{"num_hidden_layers": 24, "tie_word_embeddings": true, "parallel_block": false, "train_tokens": 692200000, "max_steps": 5282}
MLP neurons of a small language model. Each row is named by its layer, matrix (up: input weights; down: output weights) and neuron, and shows model dimensions 80-143. Each number is 200 + 20 x the weight over its row's rms, rounded and kept within 0 to 999.
After each neuron's rows, "fires after" lists the tokens most often just before its 100 highest values on Wikipedia text that the model never trained on. A number after a token or word is its count.

L9.up435,193,212,151,196,214,182,214,230,192,173,151,215,189,170,195,218,162,220,202,183,189,218,202,196,204,212,226,207,220,191,191,189,222,251,175,193,223,209,178,159,201,194,217,197,205,234,188,155,238,226,200,192,172,203,201,208,191,202,179,173,204,224,163,190
L9.down435,197,204,228,185,232,176,190,202,197,222,216,231,182,210,175,209,187,187,176,206,223,193,218,247,192,212,213,205,186,231,184,205,201,183,182,158,218,203,226,171,202,211,185,152,220,210,190,185,178,203,207,218,221,161,197,192,216,220,187,191,185,186,197,223
fires after: "o" 14, "a" 12, "le" 8, "e" 8, "he" 7, "de" 6

L16.up204,200,165,213,174,195,220,233,223,226,184,195,216,188,182,201,222,185,205,194,183,212,187,157,242,234,209,214,179,154,197,199,229,213,187,187,209,200,205,221,204,226,200,222,153,201,183,196,231,211,205,197,196,188,184,230,197,155,205,188,200,223,190,204,181
L16.down204,205,243,177,192,189,215,211,211,193,182,230,205,190,163,200,185,180,159,198,176,202,183,194,144,181,167,211,175,189,179,177,211,186,197,226,239,216,191,209,218,200,180,224,184,200,194,205,176,172,179,212,181,192,223,234,235,206,200,202,207,211,243,225,187
fires after: " f" 18, " there" 9, " h" 7, "re" 7, " g" 5, "ight" 4

L10.up725,189,169,194,216,227,171,188,216,234,178,221,208,176,189,198,191,198,208,181,224,185,219,173,199,223,184,218,210,168,226,189,195,211,202,186,198,212,165,229,195,223,177,223,213,216,232,184,184,188,189,228,179,211,186,225,204,235,214,192,174,180,182,212,231
L10.down725,217,211,215,197,196,205,216,164,231,202,185,216,208,244,230,229,173,235,216,235,220,200,179,179,197,192,241,218,225,149,195,208,223,217,201,234,185,177,212,218,221,185,200,168,186,187,198,215,182,222,171,234,198,221,176,230,164,177,231,186,231,190,183,183
fires after: " to" 9, " m" 9, " Time" 8, " ne" 8, "m" 8, " U" 8

L7.up564,174,197,192,178,185,229,216,231,192,211,186,238,207,201,217,175,203,176,189,198,217,171,167,223,177,235,197,201,213,207,225,241,167,175,207,213,201,180,199,136,235,202,170,203,217,183,180,181,193,177,204,163,191,222,244,214,175,217,180,184,215,179,170,211
L7.down564,207,193,223,187,229,241,199,166,215,213,203,205,184,188,188,191,187,225,176,216,168,173,201,232,215,194,245,188,194,208,178,200,192,212,194,225,223,174,175,199,209,182,211,195,241,204,207,193,206,211,189,173,203,220,209,200,193,220,199,231,204,163,191,202
fires after: " c" 22, " C" 15, "c" 8, " th" 5, "irc" 5

L8.up200,179,216,182,175,202,221,235,231,186,199,194,254,221,166,218,244,175,173,208,186,219,203,183,193,215,220,171,175,186,233,198,212,166,192,185,215,195,216,209,191,221,177,192,205,200,210,224,201,205,194,227,150,204,210,199,186,196,210,217,207,208,211,207,200
L8.down200,204,180,187,236,178,176,200,174,168,202,208,199,198,195,208,197,212,194,184,185,173,226,189,164,184,222,215,204,166,183,219,191,209,229,190,179,226,193,210,206,205,200,206,221,175,212,178,167,187,196,204,228,192,178,212,200,203,203,202,198,187,241,174,184
fires after: "lo" 13, " Gre" 12, "e" 9, " We" 7, " me" 7, " appro" 7

L17.up104,214,186,190,197,210,216,211,196,236,213,144,181,200,212,193,197,166,190,213,232,179,183,187,196,183,207,226,171,199,199,224,198,160,198,239,198,224,200,196,170,183,190,199,222,182,187,203,200,163,180,227,219,211,222,200,190,201,245,212,197,251,172,177,162
L17.down104,195,214,232,206,148,175,175,215,168,191,218,201,192,193,201,181,217,197,197,197,170,217,195,189,224,224,199,212,216,197,193,211,214,186,190,219,219,228,186,204,202,193,194,175,187,172,200,190,201,199,198,181,221,205,236,191,199,239,213,229,203,168,231,202
fires after: " T" 19, " t" 17, " B" 8, " b" 6, " f" 5, "-" 4

L9.up531,194,184,179,204,222,196,188,172,174,208,192,202,228,190,172,177,219,177,156,201,217,195,183,215,156,200,215,227,194,208,225,213,208,194,152,221,190,235,218,185,229,200,175,162,205,229,237,223,201,194,204,197,244,199,165,141,191,184,209,208,233,238,222,212
L9.down531,180,232,215,211,187,193,168,160,201,225,256,193,170,207,210,223,212,220,197,195,191,192,221,172,206,210,190,196,176,216,186,177,203,198,211,269,204,197,198,205,197,210,197,237,202,192,195,210,198,203,206,192,201,179,217,275,185,196,216,162,211,178,183,202
fires after: " Gr" 30, "im" 16, " sim" 8, "il" 7, "le" 6

L7.up432,211,188,212,194,192,214,218,243,196,209,200,174,204,216,199,197,198,221,182,220,203,198,208,222,208,198,234,177,219,227,248,194,213,172,194,161,189,197,184,184,208,218,231,235,152,187,213,216,195,187,192,220,182,204,216,176,196,176,211,179,207,155,200,199
L7.down432,196,225,195,195,180,200,200,217,204,185,205,193,199,195,170,185,184,213,202,214,183,190,237,219,220,224,205,185,211,168,190,188,199,211,193,223,195,219,160,204,210,190,227,168,175,202,173,213,194,194,190,220,216,188,210,145,253,178,201,225,222,194,173,195
fires after: " Ar" 16, "S" 13, " in" 11, " S" 11, " R" 9, " In" 8

L5.up165,194,209,240,153,180,194,160,212,209,200,183,214,168,184,197,212,219,173,213,236,204,204,225,240,214,210,196,229,207,227,207,202,199,220,236,202,205,213,242,172,183,193,246,189,187,220,164,203,171,205,171,193,193,192,176,217,179,210,223,187,221,181,179,208
L5.down165,209,190,231,214,197,198,215,202,215,198,221,233,172,171,171,221,169,170,188,190,194,191,173,245,206,218,240,225,234,225,240,205,207,194,214,194,195,174,181,165,184,171,223,194,203,219,185,198,173,185,193,213,200,200,199,188,242,184,209,210,216,171,180,184
fires after: " H" 22, " J" 14, " L" 8, " N" 6, "H" 5

L9.up293,187,169,197,217,184,199,221,229,237,228,203,203,162,228,193,204,201,198,229,193,213,245,213,194,230,209,194,228,179,168,200,229,221,201,174,212,204,213,236,188,201,200,226,187,200,214,190,206,209,186,225,173,205,183,218,222,192,226,205,224,174,218,178,203
L9.down293,170,218,195,185,200,178,194,201,206,201,210,211,201,183,244,203,213,205,211,192,198,204,196,192,264,168,201,230,221,193,198,214,172,141,236,218,222,234,226,179,189,198,204,129,206,196,215,201,208,220,193,181,174,203,188,194,197,161,195,203,213,234,204,202
fires after: " b" 34, " B" 14, " p" 8, " m" 8, " |" 7

L8.up87,203,202,226,234,213,218,194,203,195,193,197,213,199,172,209,207,229,186,179,183,202,209,177,222,207,192,199,216,184,224,171,211,205,187,183,208,194,248,189,211,187,214,156,176,211,208,187,189,199,210,204,157,199,223,200,178,203,195,220,199,212,222,212,196
L8.down87,228,223,168,174,197,211,163,166,193,209,237,244,227,236,194,211,200,196,175,201,169,212,170,198,178,187,197,203,197,238,194,181,199,213,170,234,202,186,232,193,237,229,227,244,225,172,201,231,210,185,199,241,226,213,220,238,184,190,198,214,168,217,192,205
fires after: " Al" 24, " l" 18, " al" 9, "im" 7, "l" 5, " rel" 4

L16.up296,172,237,201,196,165,215,195,206,207,195,201,225,218,213,232,194,233,189,185,201,193,203,181,205,193,218,161,179,197,191,200,202,199,162,199,178,187,202,199,184,213,197,243,206,223,184,196,220,193,178,202,185,207,184,223,222,213,194,206,229,200,170,188,228
L16.down296,171,220,197,221,211,210,183,197,192,187,205,183,180,194,207,203,221,219,187,217,199,178,201,208,218,191,197,202,207,236,209,226,171,182,192,246,180,165,197,221,206,207,162,179,196,214,182,185,197,199,200,181,192,196,186,210,189,231,217,180,209,205,201,189
fires after: " c" 12, " C" 10, " Ar" 10, "S" 7, " ar" 6, " st" 5

L15.up602,213,178,198,193,197,208,209,221,200,167,239,189,193,219,217,211,207,193,208,222,197,174,209,208,242,198,172,211,167,189,180,239,209,203,180,225,195,201,218,212,211,234,228,208,217,222,188,238,210,196,225,190,179,187,177,179,181,187,175,162,182,221,219,196
L15.down602,241,200,207,201,202,179,210,201,245,240,192,206,168,214,154,212,179,182,205,199,222,199,211,197,190,206,222,224,184,238,214,220,192,224,212,221,179,227,181,169,222,199,232,188,181,184,204,215,190,192,181,162,220,190,184,240,220,186,232,207,212,183,212,188
fires after: " |" 25, " f" 11, " m" 7, "a" 6, " and" 6, " h" 5

L10.up695,220,191,197,224,189,208,205,221,173,206,172,226,204,193,198,214,239,202,221,178,208,194,212,183,205,175,215,223,207,179,217,204,225,165,167,221,229,224,228,195,168,171,178,210,198,164,204,203,184,182,168,161,210,215,221,194,211,203,193,172,218,212,215,195
L10.down695,231,206,154,196,218,171,162,191,204,229,200,170,194,191,169,171,202,172,185,175,180,190,218,213,197,201,155,213,246,217,228,216,212,175,196,199,246,203,225,203,195,192,221,227,187,201,192,226,208,200,233,206,176,213,190,217,192,226,183,204,175,225,197,219
fires after: "l" 18, " N" 13, " al" 8, " Pr" 7, " V" 5, " pr" 5

L12.up179,178,212,196,188,219,169,233,225,207,213,218,207,197,218,191,226,189,191,219,185,221,205,175,231,169,226,213,191,232,225,169,207,177,181,207,207,209,206,203,186,176,183,222,196,163,159,190,205,202,186,230,199,190,212,204,214,199,183,196,180,225,190,222,183
L12.down179,171,227,215,212,193,193,188,197,163,190,193,214,215,207,203,214,208,204,180,185,233,210,231,191,214,227,189,176,192,229,163,183,161,211,203,227,170,237,171,206,212,219,201,219,197,204,186,194,202,211,192,179,210,208,203,191,226,168,197,206,190,165,224,187
fires after: " " 26, "2" 16, " qu" 11, " Spec" 6, " re" 6

L8.up339,184,216,184,180,221,227,220,186,204,190,230,198,185,202,210,179,218,182,199,186,214,183,175,194,166,190,167,188,202,206,217,190,175,209,157,229,236,170,212,203,214,203,199,185,235,194,236,171,200,202,191,215,189,196,243,212,216,189,204,196,201,187,224,204
L8.down339,218,190,212,179,182,203,187,168,196,186,192,205,218,196,203,206,210,191,191,202,217,195,212,224,198,212,248,184,195,197,229,185,189,151,190,188,180,217,184,154,187,214,214,218,213,217,158,248,221,223,200,215,205,238,196,201,157,214,199,174,206,213,202,189
fires after: "re" 23, " pre" 11, " inter" 6, " rec" 5, "og" 5, " dif" 4

L8.up98,220,206,202,201,196,208,177,226,176,212,204,214,224,211,188,171,184,209,236,189,195,220,165,212,183,150,166,235,180,252,180,175,175,183,185,197,211,180,194,206,200,206,203,208,170,184,192,203,219,205,196,192,183,171,204,209,192,155,176,184,207,184,191,181
L8.down98,211,212,206,179,215,230,173,226,219,209,187,162,211,213,212,206,187,186,176,199,182,204,179,206,185,209,218,183,205,198,188,202,241,238,230,204,219,176,192,197,214,196,188,156,226,183,215,187,212,179,232,188,190,196,197,209,206,222,194,255,191,195,222,199
fires after: " Re" 17, " E" 13, " ro" 13, "e" 6, " c" 5, " C" 4

L8.up266,201,219,207,216,201,221,221,203,168,165,164,253,198,203,208,201,220,217,193,166,179,217,200,209,208,196,193,234,183,220,156,181,164,208,164,199,203,195,217,183,197,191,194,211,197,197,199,231,192,225,199,193,217,184,168,200,220,198,178,154,222,215,210,185
L8.down266,231,199,231,191,199,163,196,221,215,196,161,226,210,198,186,219,208,194,157,221,220,193,172,238,207,209,213,208,209,256,190,226,181,209,183,188,212,219,234,178,229,226,182,205,221,218,230,180,173,171,244,170,210,235,182,187,209,196,178,237,198,194,191,189
fires after: " e" 14, "re" 12, "E" 11, "e" 10, "he" 8, " E" 8

L16.up81,191,199,210,176,193,193,195,180,194,211,191,191,181,219,206,195,193,181,168,231,197,191,203,191,218,224,175,185,220,234,157,242,189,205,173,198,215,204,193,188,197,225,174,227,181,219,211,210,197,181,237,150,226,196,207,183,183,188,173,174,170,219,200,170
L16.down81,193,184,199,182,200,217,167,215,238,189,191,239,230,202,205,201,206,221,215,194,191,219,130,218,191,193,205,202,184,198,198,186,154,240,207,221,174,189,216,241,173,188,194,225,219,204,168,213,176,173,198,222,213,191,194,186,187,177,198,206,192,180,204,175
fires after: " |" 29, " m" 12, "1" 12, " M" 9, "2" 6, " I" 5

L8.up470,167,202,200,170,214,192,241,230,207,240,196,178,162,185,217,171,183,185,219,220,216,217,208,207,212,198,219,213,224,191,176,193,187,177,197,197,191,202,223,205,203,193,174,191,213,174,178,197,213,171,212,198,228,184,185,194,197,220,242,223,219,202,206,242
L8.down470,199,255,220,210,210,165,197,186,178,175,245,203,226,212,156,209,187,192,202,210,248,195,204,218,190,184,207,210,223,197,206,144,191,221,180,201,214,177,248,219,202,176,233,173,224,218,204,195,176,202,176,190,201,238,182,192,194,185,207,228,176,193,196,168
fires after: " r" 21, " R" 12, "M" 10, " B" 9, " b" 8

L12.up689,189,207,184,197,199,203,218,172,174,186,198,203,228,245,186,234,224,177,184,204,233,208,176,188,235,152,170,201,227,188,209,227,185,177,221,190,207,187,218,208,229,194,205,205,183,205,221,203,201,229,172,193,198,209,212,183,212,168,211,220,201,212,170,181
L12.down689,195,215,180,210,190,200,202,202,220,217,195,199,193,171,227,217,174,228,225,211,157,202,225,206,190,178,246,252,178,153,223,163,226,216,210,194,212,203,171,207,214,240,224,195,195,201,176,205,218,170,199,197,221,214,196,210,211,209,197,180,189,187,184,206
fires after: "ar" 25, "l" 7, "r" 6, "ur" 5, "cl" 4, "w" 4

L8.up117,190,218,194,172,208,218,232,234,212,237,194,181,217,180,189,155,170,209,209,196,164,202,210,187,187,218,203,204,204,189,162,231,201,178,214,218,172,200,180,175,209,207,220,205,200,168,179,175,192,192,221,205,182,186,173,235,210,213,189,167,207,208,186,193
L8.down117,222,217,198,177,208,193,176,200,220,213,184,200,212,216,185,170,187,170,186,181,198,197,211,188,174,142,182,217,202,164,187,203,179,219,188,236,206,177,198,217,199,199,224,165,188,191,237,222,215,218,175,192,209,156,191,183,188,225,163,225,230,223,205,159
fires after: " (" 18, " sub" 13, " b" 12, " T" 10, " h" 8, " B" 7

L9.up740,248,197,177,192,210,238,214,188,203,198,190,203,222,181,180,205,204,169,184,221,186,233,192,222,199,219,178,200,193,204,208,236,214,195,178,226,197,199,198,148,225,209,187,206,211,169,219,214,218,189,226,195,222,199,191,193,229,216,200,192,193,215,217,214
L9.down740,192,200,226,247,189,204,187,179,192,214,208,234,183,207,196,191,208,186,196,210,195,190,166,209,207,230,237,197,193,241,183,173,221,206,194,207,183,200,200,179,207,179,201,197,216,199,223,215,217,198,223,199,182,193,215,241,178,197,205,173,186,161,215,199
fires after: "im" 21, "um" 13, "le" 11, "re" 10, "a" 9, " col" 7

L9.up183,218,203,229,158,224,201,189,186,216,215,186,172,215,213,187,218,221,218,196,183,205,214,208,181,227,224,238,177,188,148,196,195,202,200,232,230,200,174,214,162,226,241,187,207,178,180,197,207,187,210,224,186,174,173,197,218,208,227,219,197,222,212,206,204
L9.down183,188,197,223,189,213,212,191,216,214,199,181,242,207,216,214,220,188,206,223,220,189,229,196,179,204,201,201,215,233,185,223,194,200,184,229,188,202,224,144,219,201,245,187,193,190,236,184,194,168,183,218,217,222,207,183,173,186,235,192,196,189,207,206,189
fires after: " the" 32, " v" 14, " Mar" 10, "p" 4, " Mart" 4, " to" 4

L10.up389,206,226,179,219,168,219,261,191,187,216,190,241,207,186,199,157,184,172,194,200,204,198,183,213,220,219,221,236,202,198,220,195,161,176,161,207,197,173,175,209,174,204,213,193,212,207,185,206,185,201,205,196,207,175,194,185,211,203,215,164,246,195,229,234
L10.down389,183,202,180,185,173,163,211,184,232,211,188,239,190,248,210,233,224,176,232,192,186,183,203,186,200,201,177,176,231,174,185,203,227,209,174,184,213,206,183,202,189,190,232,207,184,198,202,229,222,169,179,218,199,208,183,229,198,203,202,229,204,251,202,155
fires after: " E" 12, "he" 10, " in" 9, "-" 7, " l" 7, " K" 6

L7.up537,180,178,237,221,192,243,215,206,198,198,199,219,142,210,160,163,173,246,193,193,212,228,190,176,228,198,244,231,210,238,181,213,220,176,203,190,194,179,209,236,180,194,187,180,156,206,203,217,200,185,223,212,210,178,189,174,213,190,209,230,205,199,203,210
L7.down537,218,205,181,197,211,235,183,194,201,200,212,199,232,186,210,200,211,211,197,204,198,202,199,191,256,196,217,197,170,217,204,230,201,181,198,193,218,230,182,200,218,249,217,242,173,196,218,221,198,197,213,212,145,194,172,202,212,171,164,197,185,231,160,207
fires after: " l" 17, " L" 14, " T" 11, " gu" 9, "ry" 8, " t" 7

L9.up416,187,220,188,184,186,202,216,203,202,149,186,230,177,247,200,156,153,200,178,226,223,198,181,184,203,209,219,219,192,196,213,187,202,160,197,188,197,205,216,200,182,203,232,191,184,234,203,176,221,191,190,235,229,192,210,181,188,201,226,209,208,203,178,175
L9.down416,166,182,209,221,224,218,214,184,209,200,222,214,208,194,200,196,233,221,221,201,159,183,205,184,199,190,181,210,196,163,225,200,182,221,184,178,216,199,207,212,199,220,208,225,176,219,178,204,171,191,216,198,218,212,161,189,180,170,163,216,179,208,209,224
fires after: " l" 12, " L" 12, "r" 9, "os" 8, " in" 8, "in" 5

L10.up325,180,186,230,173,231,177,221,184,197,196,224,200,212,193,195,244,199,183,204,200,180,203,186,192,182,222,230,186,205,203,184,208,190,216,208,186,236,190,206,184,212,215,239,185,219,171,204,195,215,184,240,192,151,202,183,202,193,239,219,162,221,192,218,190
L10.down325,182,195,214,242,218,175,175,183,165,197,192,224,212,234,162,178,188,172,216,194,203,194,203,180,206,217,184,200,224,168,214,194,166,188,191,207,200,196,174,189,186,191,234,177,219,206,208,203,212,205,184,208,229,176,180,246,204,194,192,212,201,203,213,207
fires after: " " 30, " re" 19, " de" 7, " inc" 5, " up" 4, " con" 4

L8.up760,215,180,173,194,196,200,204,203,203,201,200,202,189,199,224,177,230,199,190,160,198,203,134,218,169,208,202,185,195,197,203,178,178,227,179,194,232,258,218,186,194,203,203,212,232,175,206,215,217,172,206,178,241,184,224,177,215,188,209,215,233,181,240,202
L8.down760,205,182,193,219,236,173,181,214,206,195,222,181,208,217,190,228,200,182,208,219,217,176,199,179,208,170,187,192,249,217,219,215,200,156,182,232,225,251,183,174,226,194,195,171,178,183,201,210,191,193,218,169,179,197,160,188,183,174,199,167,190,226,191,200
fires after: " pre" 15, " Pre" 12, "re" 10, " Le" 9, " sc" 8, " le" 7

L17.up228,189,172,228,206,163,206,233,190,222,189,198,188,179,239,161,180,205,186,189,182,215,233,179,210,219,187,181,206,188,191,148,196,201,210,210,179,168,242,206,186,168,211,203,189,187,213,204,209,151,235,197,230,215,209,217,212,202,202,215,191,207,195,240,216
L17.down228,207,210,230,205,184,210,180,217,182,234,214,203,195,216,213,214,179,193,187,182,230,205,195,204,204,200,207,232,192,194,202,182,173,218,191,183,202,164,201,264,205,201,217,194,208,219,197,180,196,195,195,167,204,243,210,203,133,193,191,202,203,210,221,197
fires after: " F" 15, " f" 13, " T" 12, " with" 6, "f" 5

L9.up719,189,186,191,211,165,195,197,194,176,193,236,208,165,204,224,232,232,189,226,200,214,205,199,181,201,181,188,220,217,178,203,174,234,184,209,207,202,180,201,177,195,179,185,214,208,189,207,230,192,210,197,211,187,241,227,189,157,187,202,180,224,180,234,189
L9.down719,226,213,154,183,186,189,205,237,205,210,227,167,220,233,180,203,183,220,175,230,209,198,206,198,209,172,185,202,210,211,192,148,199,150,168,215,202,201,188,201,197,194,179,186,183,234,202,235,187,221,196,227,224,173,185,183,175,214,196,219,212,201,176,194
fires after: " d" 22, "in" 18, " " 14, "-" 13, " D" 10, " c" 4

L8.up724,209,177,196,192,208,212,167,210,196,193,186,188,188,217,227,200,203,196,208,211,195,208,211,187,176,202,193,222,196,187,231,220,190,213,193,191,199,225,216,222,202,237,211,178,185,221,225,225,194,190,190,197,224,223,214,193,180,191,188,211,179,188,246,203
L8.down724,231,243,224,200,219,166,205,204,188,201,197,227,202,204,228,194,181,237,217,196,207,232,212,182,206,175,191,219,198,188,205,194,211,220,191,228,192,236,201,200,196,187,223,201,205,206,170,198,183,176,168,167,192,196,162,229,175,194,217,227,165,205,236,218
fires after: " d" 23, " f" 22, " h" 15, " l" 8, " b" 5, " D" 5

L7.up401,184,211,174,208,206,212,215,242,181,208,225,233,218,197,180,174,219,207,195,202,204,238,211,227,180,192,216,223,179,240,237,193,223,191,171,206,215,167,216,192,182,196,209,228,183,180,191,183,218,207,229,200,165,212,201,199,200,216,204,181,194,184,163,187
L7.down401,233,212,187,172,178,164,211,196,177,194,212,190,218,216,208,198,213,231,189,187,193,215,217,169,221,221,194,201,199,165,149,218,196,196,195,167,193,192,226,182,204,171,162,180,188,250,208,178,195,195,210,181,184,179,194,228,238,206,205,215,180,230,221,185
fires after: " Ar" 20, " ar" 13, "ab" 9, " V" 7, " R" 7, " Re" 5

L12.up550,226,174,209,186,182,210,208,243,230,176,197,196,179,210,194,197,205,191,209,199,208,197,182,194,201,195,203,190,204,188,196,229,204,183,209,220,249,203,164,191,173,193,178,191,232,190,209,207,180,188,223,203,196,194,208,214,199,185,234,188,208,170,206,199
L12.down550,199,196,198,213,190,199,234,190,169,203,195,188,219,205,204,197,197,173,220,170,181,187,193,190,219,191,203,211,204,245,202,186,208,184,213,221,196,192,219,219,211,226,199,175,218,194,185,184,194,173,209,205,230,190,201,205,203,240,180,175,190,211,190,224
fires after: " m" 13, " h" 12, " b" 10, " t" 9, "b" 6

L7.up453,197,173,154,191,230,177,198,195,222,225,190,160,206,198,211,202,189,215,181,197,228,206,207,203,242,194,198,204,230,181,166,213,222,185,187,210,216,226,239,192,191,175,218,218,188,188,165,193,220,195,177,219,198,182,198,191,208,193,181,199,183,193,189,210
L7.down453,205,196,235,204,217,196,212,206,196,210,192,192,189,203,206,220,204,201,216,218,167,185,180,189,223,184,203,202,184,233,204,169,180,191,198,198,204,190,212,184,186,232,179,209,191,181,230,199,209,233,207,205,178,185,184,186,201,165,207,211,191,190,191,216
fires after: " m" 33, " b" 16, " f" 11, " M" 10, " sp" 8, "M" 4

L7.up349,223,204,188,199,220,194,197,206,199,208,205,183,198,185,207,206,174,197,195,245,227,184,209,224,216,240,191,178,205,194,227,222,206,174,189,205,201,214,187,167,194,193,208,218,197,210,235,181,170,183,189,198,225,177,226,224,195,194,202,194,155,171,178,196
L7.down349,173,160,224,166,209,199,207,203,208,195,196,157,202,194,169,181,246,202,229,187,193,178,204,217,205,186,196,175,216,221,192,214,218,200,172,175,226,193,190,220,232,166,208,179,207,193,189,186,187,214,212,226,207,221,201,200,216,189,184,239,234,214,189,184
fires after: " s" 14, " g" 13, " S" 8, " ph" 6, " G" 5, "S" 5

L17.up132,197,223,209,235,193,210,185,224,210,190,189,193,182,231,172,187,199,219,180,189,189,184,229,199,196,199,186,175,179,207,234,207,231,171,213,227,215,217,188,209,231,198,180,211,213,172,223,220,199,186,183,219,185,155,199,209,153,194,216,168,214,174,207,201
L17.down132,203,210,225,186,222,203,222,185,219,212,210,200,175,163,215,212,212,212,176,217,191,217,199,162,177,168,202,177,201,169,216,194,203,211,229,219,203,170,184,210,208,210,153,193,221,230,169,185,198,173,188,233,201,188,203,195,207,221,186,171,179,209,199,171
fires after: " b" 20, " g" 11, " for" 8, "b" 7, " B" 6, " ind" 5

L7.up170,194,197,196,195,225,179,262,214,189,225,194,216,166,196,180,204,182,222,184,226,173,194,205,207,191,181,218,178,208,228,207,219,196,162,187,197,234,210,226,213,164,204,154,215,193,175,199,230,199,180,210,204,194,228,180,185,204,198,230,211,146,178,212,199
L7.down170,240,209,184,182,179,214,169,210,199,171,217,207,211,196,199,167,243,178,218,208,233,213,178,215,193,231,238,170,208,145,235,196,166,212,198,225,208,168,184,203,209,229,191,232,227,171,201,192,200,207,219,200,197,187,198,196,179,217,223,170,217,206,168,212
fires after: " t" 19, " T" 11, " de" 10, " qu" 7, " d" 7, " tr" 5

L7.up543,169,234,236,174,209,185,174,207,188,207,177,178,217,182,212,190,209,188,221,223,197,210,214,209,168,215,226,192,231,223,186,203,206,203,212,191,177,189,235,208,188,213,174,181,182,174,217,185,218,174,182,169,188,189,181,203,187,223,253,163,192,189,240,244
L7.down543,208,192,177,200,197,186,178,200,209,220,208,223,195,214,196,223,202,210,169,214,223,217,199,209,199,218,189,227,204,202,201,197,224,217,210,229,207,182,148,174,179,222,215,200,192,150,210,196,193,228,204,179,212,204,214,179,192,219,214,189,238,155,216,192
fires after: " J" 33, "J" 7, " N" 7, " j" 5

L15.up106,167,195,185,173,217,177,230,187,194,201,180,228,205,212,198,190,175,212,217,208,188,204,193,177,185,217,189,226,221,213,167,172,133,195,167,197,181,188,248,183,213,180,169,234,212,213,197,214,217,233,230,224,199,199,206,162,209,176,195,197,227,188,206,216
L15.down106,214,220,197,211,199,211,215,215,205,219,197,215,220,206,152,230,169,190,178,226,194,229,183,230,182,210,201,157,166,234,209,184,227,207,212,201,177,207,225,210,211,174,192,212,222,197,215,190,193,186,190,186,182,210,194,220,198,183,226,196,189,214,165,178
fires after: "-" 20, " re" 11, "ro" 9, "e" 6, "he" 5, " en" 5

L12.up732,215,220,223,194,224,249,234,180,162,161,150,213,220,172,185,186,201,204,203,178,208,197,173,242,190,181,191,164,188,188,217,206,191,188,207,202,181,195,213,242,207,222,210,252,202,187,194,196,184,215,185,214,196,209,187,193,216,168,204,199,183,200,175,224
L12.down732,218,197,215,222,223,171,213,207,216,210,198,195,177,190,186,200,205,165,237,205,193,223,190,178,185,182,187,209,182,195,179,191,174,223,209,192,208,184,178,191,203,189,183,173,180,242,198,167,220,193,201,221,233,201,227,198,188,213,175,190,193,189,185,200
fires after: "um" 21, "r" 9, " Sm" 8, "w" 7, "m" 6, "qu" 6

L7.up526,216,235,182,178,204,160,209,205,220,199,195,189,219,163,228,134,197,199,196,220,201,206,210,217,230,197,225,191,219,179,185,227,199,210,234,213,185,221,210,175,205,216,250,190,192,173,217,188,165,192,217,204,198,195,214,214,167,196,215,184,206,166,174,205
L7.down526,205,224,200,202,197,226,222,192,181,187,200,177,179,192,175,201,187,160,185,231,233,205,187,220,210,167,187,226,214,227,186,183,212,221,188,199,171,175,189,198,227,185,253,225,193,196,232,210,174,198,166,184,169,213,208,187,204,219,180,196,187,198,214,234
fires after: " s" 33, " am" 8, " h" 6, " b" 5

L10.up682,246,204,218,202,198,220,219,198,181,212,173,225,202,183,157,194,176,196,155,191,193,197,194,183,177,190,163,185,215,172,203,196,168,204,202,200,228,200,206,177,233,198,226,181,215,232,234,199,214,211,224,176,232,189,184,177,224,236,220,170,200,149,212,204
L10.down682,162,197,240,195,173,199,200,220,207,222,188,234,186,221,210,198,194,185,186,192,209,199,151,215,207,190,225,237,168,266,221,195,215,229,209,192,223,161,194,195,172,223,206,179,216,202,198,207,161,169,199,199,219,224,210,183,179,208,231,217,216,213,221,210
fires after: "a" 38, "le" 9, "ig" 8, "um" 7, " o" 5, "e" 4

L9.up135,220,206,224,206,203,226,203,206,196,204,208,210,226,181,193,230,216,192,214,218,199,219,189,185,195,184,184,205,239,228,197,184,209,181,218,201,203,152,164,183,201,199,171,212,209,184,202,228,197,192,240,210,151,169,235,210,157,208,223,171,201,189,197,187
L9.down135,200,213,191,249,188,211,199,181,178,181,193,238,211,239,226,156,178,206,177,199,212,199,192,167,212,180,246,203,233,201,177,173,183,179,204,172,177,189,191,186,196,219,178,193,190,221,219,214,184,223,185,194,215,183,195,188,216,205,188,235,201,176,203,191
fires after: " " 30, " one" 17, " D" 7, "," 7

L9.up576,177,208,219,182,199,178,193,211,223,193,197,214,179,202,210,153,221,186,201,226,173,234,176,240,208,204,204,201,182,186,182,209,190,177,206,203,135,229,217,171,188,171,194,179,172,194,165,218,173,202,193,220,187,222,184,208,188,169,199,178,164,208,203,206
L9.down576,201,193,209,228,198,196,183,171,217,193,228,236,205,237,223,224,176,173,207,214,182,233,200,195,189,175,177,194,182,192,190,216,212,174,225,230,243,198,189,207,208,209,210,179,187,186,184,187,143,265,170,204,225,206,232,189,183,177,210,243,210,192,177,158
fires after: " f" 32, " F" 30, " M" 6, " Mad" 5